config = dict(
    n_layer=12,
    d_model=384,
    n_head=3,
    n_kv_head=3,
    head_dim=128,
    d_mlp=1536,
    vocab_size=4096,
    activation='gelu',
    norm='layernorm',
    norm_place='pre',
    norm_eps=1e-05,
    positions='rope',
    rope_base=1960.0,
    rope_fraction=0.25,
    qk_norm=False,
    attn_scale=0.0884,
    bias='all',
    tie_embeddings=False,
    parallel_block=True,
    init='uniform',
    init_std_qkv=0.0198,
    init_std_o=0.0198,
    init_std_up=0.0198,
    init_std_down=0.0,
    optimizer='muon_variant',
    lr=0.0161,
    lr_mult_o=4.0,
    lr_mult_down=1.5,
    beta1=0.95,
    lr_head=0.00641,
    grad_clip=2.0,
    warmup_steps=200,
    schedule='wsd',
    decay_fraction=0.731,
    decay_shape='pow',
    final_lr_fraction=0.0,
    batch_tokens=65536,
    seq_len=512,
    doc_mask=False,
    train_tokens=397700000,
    steps=6069,
    dataset='wikipedia_en',
)
MLP neurons of a small language model. Each row is named by its layer, matrix (up: input weights; down: output weights) and neuron, and shows model dimensions 0-127. Each number is 128 + 32 x the weight over its row's rms, rounded and kept within 0 to 255. Numbers have three digits each.
A block is one neuron, or neurons of one layer that tend to fire together. Before each block is what it responds to, as a language model described it from the Wikipedia text at the highest values.

Romance name endings
L9.up284:160149158133160158199118191120099162075123120092070127080135144112158154101066147121147112124098146067158156106150203076090103194135137112145180106086146168133132119141134151134151182105154145091120141185131140136117099116117122138127050139180192086116103058155134120127144153184142163086069090137091109059139102126101089095142162142137160131137156205142151132114118148108137092125107
L9.down284:171145111112143152099199126164098196142099132160161075123036136086181142112143138142073153076105112136108092144142113144133066164053176106189066085083137112135140126126145117141141115176158122148182136150156103085091168116150115151108075144105076123144149135115135167130120143166147142098094104132184123098067143105139114101106127099130121112165147167097060134117134154184148074124109
L9.up755:174171109080127132094101106171076147133150151150144130135122064191139120147080190140125105112119116156141157077168182106122130121126179066144155152155147131106155143088130128118118135157130094155205085109130184146125158116205174145156106165144102156145122119120110119110166133123147132138055177074150074105114141093175118087092119080089121137152100116209094124082153168104154145115125
L9.down755:142083132141143179114162153120055118173108150133113128151048106134182102128176109156100154152158169130100197126142108113134091118084128113096166165107170131061125096168153176110123143149130101084094180129142176213095203148179160148097157164093078117098143121105184121150167126153106084113088146180132154107083210087148168129108115152142110147127167122071145077152191140138179089121160
L9.up1018:185148121090137179167176171097107133118135138133131162156152119076123156110097159117088125123173110103117178119087179098098102118137137118121096091120136147151098099103141116109124147156136120166089146131195188125134111102128053128117163207149136172185137204115127059105086151164146165143094097156129082164116107073158175095141134096154117083154114198134098126147109142160148131124100
L9.down1018:128116180127115206124138208116106179135157175156078179174118134100151166131147170157138114097170138096123091096130038170149120100133178126119122101091148171129102109111194130111146115063177169151170119102171123150104104060107107111091123124155095104159150204123101113139092141129169091147084109145166113181132106126167145136111131128148171138094131122107110117166122143072117129154130
L9.up1104:159102047082147096123124130108023154136123149146104155110157136119118103157168131186129144137074113117148131096112117181140127123135205160064138126111147143124143098134135164144126138119099162112193146135107139132153089191163075151164100149103110101122077129097115157174143125131118151134085146130042154121120137163139108104209164139087155160144139131074150081155130101125154107127156
L9.down1104:152096112137109167139147173109147162101078133129106142099061143100171103166109143135108170140080135097117095114114055181194167067128136176080176075169164118109188142102079163127154149102124120129142169139095145147112094092154152114097137068088115115091113116153058134167156097116164115188089148133118137114112116132156151098069158137142180127125116109168127139159133110161136171170112

Final piece of rare words
L5.up164:100151158125155103131101082118174135155079139123139241142073080183135143167141125123143164130166182120123107149071084099106129119122112115136096104129128087124098116142097106157146123199102170144135101150077134145135115123119100122138102178129114128122123135096136107092148206164148107202156130126110168183171090158130081177118185079119115126157157138136135114081129158092157170150138
L5.down164:180133132100115106120146118191113136113173175087163103162125198105112165113146121110142125167108185128104124086106130160188098104098074121130180159113165134167137091102121109134095181086140130143149130152146199119128120094154152123140108129131142151133095177126171178116057201163083093131119122084149141076110128108138071104140175121106224146154142125101143090161148072091158095121122

Verb stem completion
L8.up591:142164111087143163149105184104084143151076114120101163100140072167175180091139132094071109160178121156150119119133097087120148070108140113147131112126102124117133160102106132080120167085150077148168108127130124110131087120133114138078170169160137124157169173059139161144163149117155134086148121115105093146139164080133090084137192126095147090170194134158188142151091088132099047131095
L8.down591:144099131174134065052066091125145154115113092123119127113104136156109177155161119107153146096159092055108142150071190172079087127158206132140103156079180061139127060134125119094113163131134110147110111104136081178149094095130097108167096137099101197154144123141192128155164155080106111127166095108125139203138189095109129149075078099112166124130187089092206183126108161100087128089115
L8.up685:119124092092157131138091169095114103128082156091144140142150099130088107118134116114122143150129094115122102132105127126182139133147107151135142128119046134100100057141119163110100116077148068168147081122109131121137106163151203091141136197126173132145115150085163103142143125096116151106202107149127107137140115117188139093116177105077133131142112161097153114108153146159109116083055
L8.down685:116102122108121063135036159129090135093115151102165137146176143162127086098096118159121125165131144147096158203113120166124109126174037061109131155123056165141108066148118161151135098122179118179142096107100047140121091138154111109073129133170118187098100133093135180141154154099145142100160088212101105145119150128146143074134152113135103090133108097068146144106098096151060166097117
L8.up1259:151163155108148083138127217196171047111138127152139104176144086062145124150127139130134099141163123139076045075107125068147070104101110165098168130159118099139113131184118153173135087168065136099144175116140163148141127187215121135172109173134154137151130145122120096096156118161073139042106114156107115138137175146153092139077078156111213060104165118169179140175145119110152167100127
L8.down1259:163096107126063116140157117087115108086103117151157123114091106083145087121093105111137121085130131135125136130102210115103204158083169116131159120187121094065162133130135144160092193085091109189162131049157101083114134157147092120139138150107067100145144130130141096109060129118083143118168108151170126132131186171091130073125072178186122127139120167078200124117112124117136111116170
L8.up1316:160134157219122060139090146099100056087110165117124142114132116067095137124039115095107127141137157158142082156155093158122138100154150122195155203119192112176160177146118160173147096090111127130117158108195189123109066101142128067141163143195147104155134095139100100143111103111115176055090157115151087160157136154152145150114114114075149069160145192134123184119093162129132143130172
L8.down1316:144089121132114126115099158171182124093123148101115145073082166168121174171119123118108134132084043120136095149095118147137120095097141152170131119164164115149114187158161095153161107093184107149135129118168156131108145094115079086116122107146129142161148140135055133154127090123161181083148107144184084124129176148130155139098107173220110089127171137101119094157086120112150088082086

Final pieces of names
L8.up114:161110127108124208152103173121049192115163152120074162114162155129160103120096130129111113134130175090168167108114163122139058126096093156127107178108164168162128085128174115072145134129061190140169193089117115086111116153109165167112099134115148120126147165124133149136136106146122106124128088169175157104136126119143113102121110135147147096127102198082148074134164171138199076127144
L8.down114:162095097074143146117159177130111178143140170160121107178117177105198162133147111121104144153118151150135145146133127181140111126138159132117189055110120172162147117162185094148139133147168128106198117156119066174118156113116101117106088142105129090132080129113126213169112128158131130144043120137107146155090135110164143082125157143114154089151091105119101120091146147120159078140140
L8.up407:134115123180127086166092131103150076088131156093140186136140132174149143090107122126148138150080149113138188129097170070095180138079113141084140145070105115150119150143114137135118133129101196171120144137199131125145171129122134145126135114117095130193126106128102102165187196151163091206062161140136101119192170133116105139141172090132172089117074150132158116119178184105148092133142
L8.down407:087093144098120087109161197157131127140091136184148163096114153160104115159152132119083116123121150135088116080049087121082122131077140134116125139151163115142115087114116112143103069119165110087144137129115153050138196119130108148155157204134164187149156159084126159155151188124099182183094169181104145148133085101091113149123084164133064133124164126050160150129112134104143119139092
L8.up1148:149152139192053134152121179133158145164191134151133125112080170115112131129071117133133106173151149119110124108168127140174140163082109121147095100117105140106091157151065113146152115191146188116117162087156148135142116148085116168146121134166149079122110146096164095156118164154159102125136167194103111145124212096160139086127098148173114158182081113174098098105122121105170143159139
L8.down1148:148154101072163168156151119102118144132094223103172170136179224143164120103173163110101160131081144130144137150086137094129134124090136069064111160141125091067125137109172105081094167130132090157095154163172093104186163072142118117164157072103079213181162160119139143178194155106097089088082093109175151122175136160145096084194077137113163135094111122106123150084131112109132084129097
L8.up1260:142178193112167140141140134118157113166099143138111165180053176105126167161101135153064148135176130172117097127107181111091148055128064111141198112103137115124160086106090127137135134103155062116076234144165108066092102132149119203161114104122143095098150139124068159151133116127122061110085201132145139141105108128109111089126149135113170081190125179180050136096159119125103152119151
L8.down1260:121130168111132091164105136113125162194154144071117109085151161113159128129130114152146153115108251098114177135110146125112125127083081146146110115117148142111094038096119103175155112072112143131157103117162070008072108100130124146136107141076101200125152153095145131098097141130165126117066125123143123114142142168154101102153146119169155120161085049195151153096138147043134064083139

Verb completions after subject or to
L9.up371:128162174143124143157100156106130071074149189095135125079166120129136158102103128134099196146186103122104128136157105141160126117093129164122128137145074119133090090088111146148230109120102116115141094150079134157100091104149171099158096150140181116112117154116158140141131103082137152108118123087111123127133188125130158105120161122136149100114130140128112085110140101108063090103155
L9.down371:167183128082110162088073107134163094120137161145121067081132118119119149137139108100129156167142070149132138114116165081131134096117169113126102143029153149102131135110178141145098115092119157179109137135154156128176132064114149155117193099185070107130067193152215160095115166092108085079185106110123070141119119175127135128110174134160179148039091134089177165104125115148163071087136
L9.up683:106117196084120100126076142084097177098102131122169159139115116141125101136116109152153115144167171135107103138133146164137104125163133154133106134136086110108117163162095141109171108176189130134096092089100116140179131117142106077109108149099107122148090145169116140116150139085112059111130116135158095142124111115135126120097126107153160127125162146102180126102136119151118097162100
L9.down683:164160054108183102158158117113079224154174168169136171140169140154184156145146144136127112087147122113119122078102070146100128110174090108132142088107097085141124163138073160174092122131158184151102145120150146171176204170127167091103141135230150169167166159067115108142049136160154133135137176200082174146139126129094112101156107164123127121161114111131181157072101148110115126152146
L9.up710:130142098125165153079185116082104158079102139129131188111103096117130114063059138169143141104131123174074124122144145141085174137142142105131130103140114075130136111118146105086125132097096110116144155088163126095099135064133134116111133170126053138105153111152137137135090105140151117119157110196156131212127194128155116063135138150128141134101126181211140094173128135140129138112147
L9.down710:122163110112103106123134147170132045160103062169134069162178154144165128131144131116118135109123056118139116154125144145146062144114089106128150144065080123102248138138106115106192136126134134150131091134137138039145113139139060116156107101149178109165159180059163093111161147125083176076117168112132087046115190115160168101107148112180169133100148129129145155096109091121158128133071
L9.up1046:120190185065122099124131109106113077117065182153147125157177116118121144105085097135122123161154095137109149121129151182124085109166160084110157136096090095129157047123141163088149150086086133144145108151116114094208115126115106106165042211145097145157116167090144113084137156090123106123190134158160143105130149155213107075139155114099191126089129131116174145147093129129097145119150
L9.down1046:192126202125163078110054140116062094083120176099125086106150094167146165074106127162141147138179066120135137138115157177110051107153107096054144162069108135158189063117119165147120081126131125154140094088133123156176137116173136103147108124142150133194111185085195144123144131129096165074210099082101138153108143121163143121069146150071135107093091130100173178151154117119100147095127

Verb-completing word pieces
L5.up185:161171164182087125102095153113104161152131076073075104125094090105149158100152151082141124061179115134124160135150143105135133092175150155123117129098056114114126086163132133066162144140156146162152091125127147131163173129190121143126129196087120134188059110125199109164152104135097124112140114164122162130138144125170093115121158145118118138128140204129156117063094127187112161188152
L5.down185:116191147149133082078077109104138099126123172128105140083101106181136142124098122062130110080139132140122111150060218067130123135203123113083133105095112169098116106112091131134058096096133116152102107176118110199152132107157126064098069119078116148079167082127129063083119071166013159084157116116108146091155168116126137158102113124082138100123123106209174113101101107144118153114085